config = dict(
    n_kv_head=5,
    positions='rope',
    init_std_qkv=0.0153,
    init_std_o=0.0153,
    lr=0.0141,
    lr_mult_o=1.5,
    lr_mult_down=2.0,
    lr_head=0.0104,
    grad_clip=1.0,
    warmup_steps=200,
    schedule='cos',
    seq_len=768,
    doc_mask=True,
    z_loss=0.0001,
)
MLP neurons of a small language model. Each row is named by its layer, matrix (down: output weights) and neuron, and shows model dimensions 0-127. Each number is 500 + 50 x the weight over its row's rms, rounded and kept within 0 to 999. Numbers have three digits each. A neuron's up and down rows have the sign that makes its largest values positive.
Before each neuron's rows, "fires before" lists the tokens most often just after its 100 highest values on Wikipedia text that the model never trained on.

fires before: "1", "2", "0"
L3.down146:455513550510437563538548529515391499514415488434568528557454442539463521585462454512426562443465508437559466485506544506583442378433466475476527538475394532522546505483575511396555543560530483518437439500522373541599458541475531560514526523547528463515520489456433523495469520469480457490467483490508487494463592420553514445454483536519540506512432485557546526490412517475478542507528

fires before: "\n", " |", "it"
L2.down534:460514527536528565501490477424464555434459428543527501499628502562521579508477531478527552477568457501576560568553447564385502500443583465470585475518564446518550551542526542565516505417539506477414522491631428477561441576528488591513483459531563481449546430577482563537520579560548458487520398571501490510569475447589485497516422570576509511520520504535453485609512520393498512529505

fires before: "==", "===", "In", "D"
L2.down397:487506386538387537420452547526410498519475479492524607425556447488446437579459618468459491427411452439396481515510549467496405460466414549524448453439532496509499499436521525562451502502533534546533563597467515553447450441465573502500462602452523470551635527526473561515556575525473543452494429547523474560489448553505426500481557588474551492523488573461508616547518516582471495595417

fires before: "\n"
L7.down6:489545525542468480559479563475516487537530506541471542493535437497501472506451537454508469496613476489544495523511525537474460601438506524422520482479496457479460506516510565496416462494502474447462558454525523482492514536491526456559537496509536489502548527476446463562455451536495509460447472572459476523455512463557514578478517571507563493491548500598534497588536404550556496491500

fires before: "2", "1", "0", "4", "3", "6"
L3.down371:499422531460396525481458560510496508511390522489471465615501528516518479489537514457485525483511527564496592461495490476492600491401544424511507466482468485561512562495519496510449563491473468508507452539556534526708444515532503460551439527567553419492531521489521562560582492553588492628554467493610504587439494460419521486522550527451635429528546486514514502484465562566561470503572

fires before: "0", "9", "1", "2", "8"
L7.down519:491545556506375505500532594449546380497533508462536539499478607615483554481416550467518494589454517474392487481554552546557513536455552456505466485471380569461489442440475434597402435605489517541527493417552509520423536558424535517435490494517445513475456536516484567485518480549584591505501529540536611460556553451558439505403528534538519457587451554366536418494413487496536497587558

fires before: "\n", " –", ":"
L6.down237:535492498508464540526524618609507550530605425540368390556430497488567603379525528559507552524498497503484442497497481552481517377483504551548528456518543442421452488455567507448460478520484484486580515505473572601442449442520450582519498465469489538469579532498565419545561439513414527486517521515437508570505467458546408494484484542486497488488496475574493448471459564547516553538534

fires before: "9", "8", "4", "7", "2"
L3.down399:535521427469390536460444530499518508477437548430572442440475615533465476564523517476520439498568504493566489522595521433553513456447542414531457536478484518526503478581515391481552551482563422560473537486569461540538425501512408560491497498508580445459543441552449505477637504570505463494472478614482538577429492481539522618446441437550545495520437432524508501591419535547557568581446

fires before: "s", "|", "g", " |", "\n", " "
L7.down390:520448557438526486537513469531534533471557508460436417475590577496530459478498558540423559389500478519497595519634469500529540497440495539376513523543449545497511484410479506474601551528489549457499475537524477451505520437486539510524438520488483526505557420495451477490508546539540546423559577607507483433490417473443513464544483486529464552522520535465525512475447477442345510534553

fires before: "\n"
L7.down237:593531530630544522557474472546532570496510518472512570558480412544473456563572540548544438468504487495553464562477503507454524600506511549433570458509429394406478551489428603425513587575423384465457532476572470557532492576545473569561487525575335444499462412498461516465414569537439516523455535594479576462471548482556543469626513571525541549476518468553509419579493503496591514482452

fires before: " ", " of", " |", "0", "|"
L7.down27:479605493474545527596555473577505578554554510485481455481455540480404598419509566431412484605435527535541578659596494390490539515452493455469574542565462557550560497499456460466465455455464474482582501540574525472538498552498504524478522503544480503480495455477514487479533469506460479577538456568434556515510430530477572529372416525584486527465497554411458558568580469602517564455594

fires before: " ", "\n"
L6.down597:503536605443478480473409565559411614500413391383468517465551621477494444545490446479475546426531462521443478524478490478535449441540568528479438625585576569444500583455492417477465408645523491550491520491522534502494537524537505545433518496506540611567613451459464436467418533534535414577469445485507580485486499567490518513534440550547484497514499506494480492579510541555552534612552

fires before: "\n"
L7.down63:479514481541535573480463456479506478547478560501492610570433486493483519486503535524452447426498577417444412473513539466497478439503611525538523494544452434489424498513536549448547501454405476496524560457523549522447488519488541537510438512453422476680500528469492528502409533544529522518506477543459481491414457473495494598502424594537570461352464516498698396426548449441464547535518

fires before: ",", ".", " to"
L4.down551:534467529642474482460545530467512450471546568484472402594554462463527469482557496413497530537507410546412445414554460439391546515471420458521459586450515544433490531430489491568473510478480532577408474362479561490503543440568552542406517465538488530503462514476408411489544540458532541468469587482470506488496435584491504492500450489508525518587501591601487485558593528568532606518584

fires before: "\n", "ia", "---|---|---|---|"
L4.down317:493548392504486547525424622510411550485509587482481474511522517436495493528415422449541511442474504484468454437383428485416516508446445485477475529465456444509499575438491457549459534549506489509510496456527538460598460453583562427470562560393477444415569575522557616609547520582584501464445410476557510459509511498496513478462413494496473544478434565464455464458518414505459516520453

fires before: "\n"
L2.down653:461467468468465420535444447517469467414492550541362411515558459517542525444508561536535516416517511514505478531492421426478500434586547567547587506472548469540458440497421429535444490567507585450591514498466472471493617559508442434549503531508555509478459591431643483461505486451582483508497432479561585421452600495570508475503478530535519492572465537484562434521565450512605513522575

fires before: "2", "1", "8", " "
L6.down480:526558520543471437626563527527549459448405472363493458497501519580495439436501470514490572444571549498552466448506573499465411500601521464521523514448514555554530555400453481488499469396492502465496502517508523501548549474517420440524468512510497488470613541425492486419514574539496561536436494496515521497574434576491499546483526432437434514456523386487543504563524566478496447447513

fires before: " ", " |", "\n"
L3.down708:573427518602469461516551520566536468502430456520554542415476568503415492480445551493424512512504517599467440467563444424496518553496449521545490455520536529542546575524447555463448520595621530472431534540595451479572518463481516564520558519472597452594469555532509524613571482498443453546539542508436509515451533504502558548498507522630459532554560494529429510554436509498576485525503

fires before: ",", " of", " and", ".", " in"
L3.down473:484562462428508413566360560422491535493427503559480543548512512495495494524487514511546514527513419543436493526518477463405490483532517434487483495488566565498573564510600461443493547454495505458562558434520536577604492442445488397532577530468414553438535550486427482491509415429515444523567467464501523422526527562513405430499490354504531513480446491482454441491563440474478473529531

fires before: "\n", ")", ","
L3.down759:501512461601508432470587488548545516576447471530428477430515525424560514532539444518479443518640528439537493504504501443503519530457435529580555434454523541484496546430508520504437399525417482439558515510514472523472488482508447479373480485467462538476510516488538446584558500518489532556382556470450515543527514538551495457539467557508456525448577467456471474578569496537494462532497

fires before: "\n", " a", " the"
L2.down141:448493435462473613446477542562514562439498440561549501436541511493428506414480541494495467536487474531493461476557453550602470543545545544535477414604530518550486398522533512491470562620516400440520481535536482621527490491398543567434490528485433463446573425502482503566469454454552562506575477509396453461558506474466496519523418544448577499464531493508445435445497569467491578530477

fires before: "==", "|", "In", "===", "\n"
L3.down613:548421602521426449583452549496396506467541455454419549473562485571547488449512534428526539528524438503460514525427526498484488471513420480463509510512574510461393535522526530420548534561492497458433475514499519515485493573547550520494519507450445567527560579501473661530468535504458490485441532558440458576519565585510521579588530506507468545446534492465467468548447511566477539556517

fires before: "0", ".", "5", " million", ",", " km"
L3.down809:517506501521452483489432402518533491520530468503499477471455436569458458569473583529477481500450582467459452486477507581591534456604468412487537469515546554461560493573432583592495500502476457582547502546524513653439427505535461450574497494490439494474454475496488510490485570469451451396577443563419510524537455505432473415555451514540536491537487340543469459442566506521463504539482

fires before: " ", "\n", " +"
L6.down264:526550472578521428498504579470438520475536554373402502543452524519519434522446583561495554523503527466482441505549525539502530479407527592362478431527543539463523460413461428428570562477481532544448443531566549445442546486516592542576481481538546515590553550500532435535423525467508558533486534504458470508551557424475633471536484587585548467541445522415546515443535544470548489522469

fires before: "2", "1"
L3.down555:509405524459518516517510461588472600571517523504522440484489490461475535426564405431471481454508501479465436553467508454578543478548438544528476546449503464545507530474444541482542533511489531582551546405535487495535462518507486595523497496501541437575530438447471562384461545479463521484352479546447518523518492566536531587389463487474572421533561531438529511553481510495423545473595

fires before: " ", "\n", "incumbent", " November"
L7.down449:452500581469445403581509481527503511431431471384555488529626606541468436486475494587568527474566434483490425476552445443526500455412435498442503438522512577520586493495483496554420430569542531445545521559498539530495498514448467483480477523492500585472476548506511527475391559476541477469533471447400520514504522572499498579535486533546567399490464479540431493510544503523507499470530

fires before: "\n", " in", "s", " from", "son"
L4.down413:535423480492515442505570534445616414414522528508612502497501557478513478531455609478569495489501510464443541465501520501421479497496583487471531545396471532464475524527529471450505522497572561497499505523495470520517428533516539511480442561465498594465542560427475467543483504450465477580574474497533557498451508519527552527514571522478503481529580545502555513483506484557467555527404

fires before: "\n"
L6.down815:548496467526409541487460500511463498526461502455472560568558498502419590448545531449520515524541595564489489485522550493475433504468496587449441501456516532515460514498521462565570366421486532506521471487452536479444371468460502435506539548455526417549492486556518588524552516459565491479560401566461495497595509477451466553489509446482551513474471537471500457532519390365468436618489

fires before: " ", "″", "3", " |", "."
L3.down535:511451581470558520525422535509431443457509541578516497498547572502532550513518477619454538594386520533497449501532486434450435444466527504478458410580539450566524567560520426449389414421564435479416510520566506487550513519526440477528523453523569390528436568427503523559550558480474417530505410559428521563569470514457571548482487459547444620468443541431501567465550459504549509468476

fires before: "1", "0", "2"
L2.down154:393542402447538457477397484605488535452490480467507551477505513580569496553505429473460404425584570444459496503568479377571473490463485543426475486513472490515558390593411507515547513447500544455569529503497544448524452583534465579498547435472489414509473602568526468415561489435489508522542486582474456504476538456563592483473558584557510427501489479483586462563564461517496556552577

fires before: "\n"
L7.down540:501488552438472490448454436527524429455525542449522543492420484483562534535438457539543454493521404541452536439592491544619552475488497479545505505477463453540528472480420443499439503499509526504550423536579459489606559424462452515460461474583467515528480487582482485505539533497507524537431574550445453594569535526465404481474552502585478469474481518582550448462492576428427473508455

fires before: " |", "%", " ", "5"
L3.down576:617545498472532517476468536485487509467444403488447513436417508468499476507534458512489388398535417539508582527457506478638503485488446503478431495435458443550499526475574510437521469514535472570545526454497521440553453396413442506522428536593467492444550432513549548464495510509491518451502622507525552475479509490421473405505510459529423482488567536520425449556411619539426576480445

fires before: " |", ".", "8", "9", "7", "4"
L6.down49:506556453532417416474514524451372526500497410480489478565446499468435710571458576553556471496447578507509549489462547590456483438491528524519514479420505480560454498442469422525478450550496495497534504506503564489488572497528467547635466489460521562489394489483475545477404489462443504500501494505450511454436541521471561495451518570467470453524577464555493442514414452485594414545565

fires before: "-", "|", "\n", " is"
L2.down28:579524510479403466512512573517533438455564542475521583489476568533509527435486443533452471494540476465427567512462425554525450438544469466542556503506445503596412530498509478485438484571575458533455489500508546497415539485516447454519529521566437513542499470447604456518545518431453510488481469540501495537436544377537518518506536551542498514452529500457509501543495402560531507519609

fires before: "\n", "---|---|---|---|", "ing", " of"
L7.down513:529484518574548433473498463491453568493500511540458579498473445518535560507516528423550511507382439417546553533518563503547493579492545530481448458465529550429523570537616501470525425547435431501541475521556428467451523597511454608492469520575570549465429344487562517511525470487550520541434462509491522450536488482473497493558567465500482504535485517555552486493565496574513518546444

fires before: "3", "2", "4", "1", "7", "5"
L7.down270:492492439444476474460564490414536483523485595582532513490523509489387567488521520494461457526451529567477460602522380540444533522541584523486416477457491522550429544512489488485556566470508503515545497472527426493556501520450532544555561500549403485566514491491526513467559527441536508498476400440469433385514496521468514441520519517548532540463575562474570482514439494535511492469436

fires before: "0", "2", "1", "8", "9", "6"
L3.down428:549496596541455605484597535515546490494542458422517510602449555520468547522534469480434452479456397516445533418597456463509527411530498466445540556452508519568542563504554413494527573486570522502511372518363472518581505544457550506473492475530597493515531518512339545458565494557499431519491508470516449433464470432536550527559626487485557534424394573458572538583510533504453530460455

fires before: ",", ".", " of", " in"
L3.down83:433577497442576397552541514505483512499503504530492524481500478500457521521560552535460479415568600564510499538565487561423444521514509392572547448501492531519475445502417566494513494601521574539489543473520500550504486449510483534434499499532484480535534560482436507534578344483427442458483529472597444462395516525528469472629551527574457653516550468471470410477517524495431464494516

fires before: "\n"
L7.down517:507541529506476411510423521453494488461453527454480560450561580495505519485461544468522404593505515546519492524568555440508545433519466416532516417373517615512520518525491499547566497457495586466536475396481527471413598475457544503433543505483531397420529514551518525553463482451563451495587432581415542398490611498431556436528537477449443520470543471483490558473519493533505493521508

fires before: "2", "1", "0", "9"
L3.down207:487543442506455490495403482437568407431483502465479539473535326495464571505476470577520440496561457435492570508503522504513501504461558503516512455464489526506564484469515495412606531557516456505521519460458467477466521503457458366518507530545460498522624518488548559527431390583507452473495401503536554472509501527544568463541429507485477494481493589603504513555455565520447454516483

fires before: "\n", "|", "-"
L3.down175:420492553505483511454530531497512512483582587523550460561508520595445438433503649485491616496525485522448460507505492549402492507508480507488508531513449540466473511532565529504450564499458565506495537451585450478524557530549462433557460513523429558515553419427495525478533468497540553520495589558452554500539484476521451539461465531428496438547536438528514471479428544518489528541572

fires before: "\n", "==", "The"
L7.down770:460591486430517478568419443559431460410583552502444515369576452480482495465554447582481418440519445585568447404463503479447486510461451450502515517464474440545441475476492441468548463463494441382497533472421488449503523512486445579500514499504545468518525450675541479514464545470368476406458542470499441559499469525549514587470506491452518489558481525635494498447480528473529464536529

fires before: "\n"
L7.down587:463506506443456478502519482534528433475504563534523561586479494484472543499539424589465470535546524468446556504521523502382520456526439472407546558484505518561500440462556425563589464505387479544526521543575440397441435559466523566558505459506568482558488506552509617393487512432435511440472594596501486472556456518474562553603517556398440513489492469460539487429572533489469547527528

fires before: "\n", " "
L6.down147:552474554491511541478424376465478465493528504424529516496525528536538456521467483530456414533505560508537402542451431428532415456473534522437530426459372520525493529469521480511595468564490466473523501515530421441543614480484475564485507528583585496478549532463472479572488558534573445496563484539546507455551628521462506531506475490470578544491536447607584473553526545537578489598534

fires before: "0"
L7.down336:440484518569532492545444489414575504562513397505466522480484503443399500532469556498519521547467537504428527516470443538563520515527489537462429467498502636567508510536595502474411523543413498515440576510570525578538520488586592469462515502517502553422521487530576450567434499504606437601437549535556394536475592441517563428537463489452495595517548462432502537482412502539454467576470

fires before: "\n"
L7.down265:411456444503481430577538401550440476501475527492495536490503534382550495544541543491490564518509553561503534464509519534548407571555608606524592475491520530432509536519481497547456553535508440432490468578451403421546446535519531443503537499522524500418619508442537468493519565490493512461382455554567438513518444452522412456531461577471506406534526560497520533622470526466487407426493

fires before: "|", "0", "9", "|---|---|---|", "\n"
L7.down624:487527471516451352465525620525445486489603550456478501467488439495540381502520520488467505516506388406503539514511443509415495455483481535451536567497466559439479383541419425520537513535351456555403570491515490492507523522503597474550502526476484533522501506523468452552548509520421548505408533521444552493557549570563435457456481560412510515515549593409461432483490494541519527478475

fires before: "\n"
L6.down403:416479550464485480556503450477549560464424459526447463502450480400437426468553489650490408490537469520466513458471433436467467482549401492456502495414488516628504588475482505468504457448490472434456512538446475405556512557417541418478536447448509544462404539503520626448440555609488489536497551497468511525529457431453445474541429526454575498482482581448511507482594436484599522573399

fires before: "\n", " "
L2.down710:485488548519521566567455463499546556513539507477525454441501526480487509460569521509455553509535539520625559463511466443455456475498472524507526433403490451526505463486426458448453476575509477527492424426536481517514477530470467499557479482523504483404537457498481464530453432559457488436495520517562527444452527421526499463419432483379540471469462407553476438585467539495518551488552

fires before: "0", "9", "1", "8", " bronze"
L7.down272:525562434472483578567517546403464552490504558477457506508510478561457415485473508559470460571509511485517427480498484437553531484444529439556507422511550598518487555531564430505557655488528439553531517532491427521491485571554525459526406490507507584547401459549510496484496497498483495574553563558493522485537509520444520512443381578501433463591432433420495461617526571566487518518463

fires before: "-", "\n", " ", "|"
L6.down700:537486507495516559490508469447537460499521532471484467577547520489472455555481438445469437518488470510448474497524491536453491531481528501474503508477493546582520442489589588439583541509505428475512488465461524517535551546520581495473524467491565519455521561488524547495557535458576470555608502534516611479530465498441427493479451484512563638580549580528455449510447484485458571498519

fires before: "==", "===", "The", "="
L4.down468:504550453578529493488437461549469438573497520480463496525512441408597547432476482477513571532542453469490478519492558496459379437497577412484539483454457416513468438510424509513444556573535494429483403510484540433457470501532568449453518542456528519559596504565417543512457585609558493420441515605506507500469374621504558516473499471532564482554576548550434513579470487475477497560446

fires before: " ", " Fer", "en"
L2.down259:428556462451530552479556510565525570458568476587450463528540461511476503480427496486539500457566578563483511531496427492488519441481546478411499487514531526480551458532505510469469518539442506529527537537461463496520548492509532532409481459460472571518502580494550506503514564512511652512461518460579548458549403547449413542373487456448562525536572432503493494415469505509448570526504

fires before: "\n"
L6.down424:515526441552566379567509563483423488421523429506485491602487453577527554535459553459563614453470454523413465533573328455467470596401424461467465471500480385436438474454474511498504438604489482465511533489539482413502398521618497492451483514530488491470575451580514513402517436473572495541461585422427427599454508453486451515503461558445533606543482551517456471467458419558502528488473

fires before: "\n"
L6.down29:539533499495408546486519435522637453524493548488465520446395506412465540578448526495474500476527517442491504530469539472503492436499501438540584443466453481519531550464529506555447480439524491445574477569498436434554507524466403441439518462504513470533577480429470517510454515520481520477566637529536468446501551460533528520543551484489492477472483527424490434463502453479510483515504

fires before: "\n", " The", " It", " He", " |"
L7.down178:496469511383492598455504462419515494460520479575427569432424549397418485595608560578492567490474470617453488529424542547559459553543502548504496517533444440481544587515444418499564481475544444415489475487413509481415530508505458563517552563509460487399504519530483529533479531518404550527489507473422487441538556476448437451545512387504455488534489525441499528559509546440499486520509

fires before: "\n"
L6.down427:506504484522596451539398520446517322449600421543496576585513430577469544517546444535474531526451532478470459528429483557515494529474401520462508488443453434584501575473519485539559514594475443480431481430447530525493433616454410487510552431500369534499555464510478533408524446460471514525518473479535522480471547464459465528525424492383520563501528485506520444497523473505489479570543

fires before: "\n", "The", "-", "A"
L7.down385:438405507475468481450535570469461566494366547577496487495447609459482522497578531483490561487541535608553489482553541503517458532457517516452467461550543474450594561472457534566538390537512503456540484588512426577497471481479530513475472597424383500480393454528512438511498553573473524553528494444502467495467514518435466425611472555556505403521480493496584451489472542563504392450396

fires before: "0", "5", "1", "6", "%"
L2.down253:568624476509517469433455539564460415512421447461501565483488478449451344514470433489518449576486555506487522535537451443506545529544514529518530493570520549510529472567527571502543498437488473542550585544526496432532483549506566489458497528483437501522594526397450481452549600508448489510444460424415472502491486479451456408477580536567503481509551531530488491488516566468434543501579

fires before: "\n", " |", "==", " ==", " also"
L7.down397:569569574547465423471529545406569550467481537384543489450431512450519539462577495567490482563590451507476460557513445486530370517458415523504565433551475500504520449433542526568384574495509504478494473525483454474453492475401406449390487496452483564461490539470542601563470433496559511559481519654480555442455569602437437394460459452529521489537485567435555462574526500529538500498427

fires before: "0", "9"
L3.down438:448457523456412515597513408528548494489477512451445449418491493533470602582620417435501483470478513572541479523425496436534454417557475544497500558511335506457439444449512476564529525481501474533498446438585455568520528480483455414464519590417486448462533456504497527420395369533452523446548476547571580521518520553550509451520502500424520494556457544480535493500399495494541549359555

fires before: " ", " Fer", " also"
L2.down759:425574458524614478488501552600567498621419460546406438432485444460542435541515475493514469467471486529485543483580373532540561589523591532522519498413425419520511496507560535504379520546479469570589466435527451525503550574461528470516419476442510461461449474543487482466469499504442523531542387478479527529526536570465421572470496449500480517509569522465405443393499455501491476537498

fires before: "\n", "ator", "mod"
L6.down188:493505487533529554483478493463631494488558481501512472510479449445542471505492570484489390549502504530566563515604526534515468511511516549482480437512445391465544560468450522457428507484463539514464463543493472556491607480494503585488376498478536478460560446458528540474509513593485565454456572487488510517504511552500481403563454534498503475502444477531565502511550485503465460547522

fires before: "0", "5", "2", "8", "1", "3"
L3.down485:474519482548518563477474449554508501497480412476515506479490484493485475535550463515535435514530503506570557482472449454449456431593438544431477432547572400427455504435454543450526475476455511467462427489602553446538427429480406517478478473440394434469485619494440532455550565607372520498526500520423386495551495475532599458485528493510472428491565486489382408567509452511483397482500

fires before: "\n", "ina", ",", " and"
L6.down431:574495431521508483535513583546585479561531512465424499481450518504503465523522477602558504535533469506413471514526508441465455471489434435524501524529485429458510554542481459421521536416428566593525550490581471454557551522616553438471576447474528511568493544541438562542485475486424578461486545517427537527407487373542515535541467383504430577514483453531518450510448534414420574494563

fires before: "0", "1", "5", "4", "9", "7"
L6.down449:449450391533433610477585526444372541576504494518457535516461529460511428566459434442467448557505422487440495512580418638455554471506535489473471465452445533530465487399501460496510438532402469491474527569512476447418466537437552419504537380460481550488466499367484562538543502454578506452462535553488557514546369535484498408528517541440488502521552543485589519593587576546432486556506

fires before: "\n", " ", " Fer"
L2.down169:522603567459609530511516534470570497556510522580501521420457394588512516510478468534551486458560466434470506529515482529542529513632484446500420467557520530529546515532439506436511471439406528563518521594517590561547429534422498383470471485399463550522536467400505457544484525526528502512484514520495514405516513536440469507393494543540524538495483506675424518471526549461562546517511

fires before: "1", "2", "0"
L4.down450:462496491474449494489563545456487537600494560488454516472492515454539541460548384410528459450521490499414532625572507529461466513517535476499595619465519510431554438532590499438468503515448543556486485537451556535564462537537490486440459456439566529512493613537453514498566468464554541532470505572523481528509549498404546505499442510412529529540383434489512553437424472542472549544570

fires before: "\n", " |", "ed", " ", " in"
L4.down545:473488481484574481634590444516499529531542404496492557507428418559466543442449523383593461507469506455494467417487439576470447441365504536588514423446521588451486527505556422443491493454463504437488507420467476474486532449530464469541410477544455432525529563497466468538561506562528506499514565556432497578447499444516491531540535605564432494579560581537474467490456501588374558526552

fires before: "\n"
L7.down372:475372457485495570455534445528530540529527508490480476554496454451443516500486560464528431563525489435428469492539507435463414493532468518559572467409474514559478522439463530515579523536491599561471558447410454564488599468487546482533497381496512490494445523615514483526442425481470496535471471533445529518497499484546445517451482523514525555547515492584487562499542468551491509469494

fires before: "\n", " the"
L7.down329:504567521540655456523545485526456490489509537510537500424548436512531520514380509473487562426427522574475543542559497445521498460510418499549546535447472445495494541557578565531590531538533550631519522500552468533449465564574516502519570562591553487473456494442439520479541486466512557445480543567462544524416553444519539484572465508522502502584445442525558539514477462510538520419396

fires before: "\n", " "
L7.down222:535509420497404496581532427536508395473518482474478537472336422475512479491457467492552523461552427524527542449435469477566492544520466511504575438540453550534505453585543477505389534343506447519448454490427435512431469530401484534484493501484565515439520536385505470553586443435455454497459507460520481524551534578458522528530454572452427568491479549456404553529538497396488549511541

fires before: "\n"
L7.down110:525524454501569475434531563493495490515475499434401574457541340606527519510520571563457498466508399399480526477501509501583468518468465554413554479525513509475534510406494476580390429661455545595490500466500468453459377506511397508524461583519550521537553460484564530513485539361504593536523529579466522491472519535520474508513403608526573578559542493495468511513471489545522499481479

fires before: " Tour", "==", " |", "s"
L3.down448:546501468523488492453481501454529494497594476490521531539504431473555588432455539511396519501539572434577427528498521587485493501522403397462469486460430469571483452526564557460463455525445540551466429481505517521551500573499444459481545453592536604498484479483439529573390454603469520459528475564473489568584512521548495578506466501538598520563489487493517525542547554473541435496525

fires before: "\n", " on"
L2.down612:448582539451518506519529533448530467463578465528448486601508384404398500512483536499463569480491517546462493448473432437419478522478471590486573456418433445543501512485519479407478553430474517424538491515565524490482580460431514430487482464564496520420558523520671545458538545481503493501482487429585580519504487553506480567457488486537587549518564519496493501487567480445486476461479

fires before: " |", "0", ".", " pm", "\n", "ing"
L2.down690:447477572452536484521479460366522463547510503464460426539519363487570538455483529433546467513557503509553514464548486517447479454585474481540498533583444518501551491426492454545450480449470506537510475449387589523420494408539443577495488501519393546491497444426517481518628425551492523518518483408546478521458516455492490378453481493588482356404590457457522495533571572521526587478566

fires before: "6", "4", ".", "2", "5", "3"
L7.down362:499436493506499600554544489456547451481572519499363430615475547503524553482591584435460569488470550482517476487578474536540528538510506477556516444398491503480506503457392562469465522543419506532482479561521411543477513504463618483571506486504501550555431444489538455484470486501530541545518470515511444542548484567486539491535488392474445567498515534530495415600494508547527470524540

fires before: "\n"
L7.down518:486473512422519464509475483511489554415643549405463430604578548501467492546515554504464489475581506499562438578470524501458510489419527504539551512466474502529475646546419579487555487468547421450445481524619501520538503560513539404577329536572541509451504507562538498479436547519503445485475464514464521428515538495558464467553513620447527539422414516500534490511466507509470510503454

fires before: "0", "1", "2"
L7.down50:486517486548457500534565496445427462515479539476518463454468501525565510550448482573464500493496447505503569517550521526522497534410531593464434434483491508390582438540582473530452490523503500488526529515545444537463535607555492470500506578499501501530540511517480602521650532531492534457422409596572560554418507470427608467512531433346520567426463572488496568539444474483552562583476

fires before: "\n", "=="
L7.down727:554489555441517427525512608446514457475505439463531591512500509462479490574542533513568506586480459414454443406515512429480469477497482576447526502498583628543446584482539445519533524547471543488483538431517513446479494540468518526504548599430493437509607392502507523517451441488525549463366598530471535448451468523432460486472490475553491392507436481525441464510531490534476551420583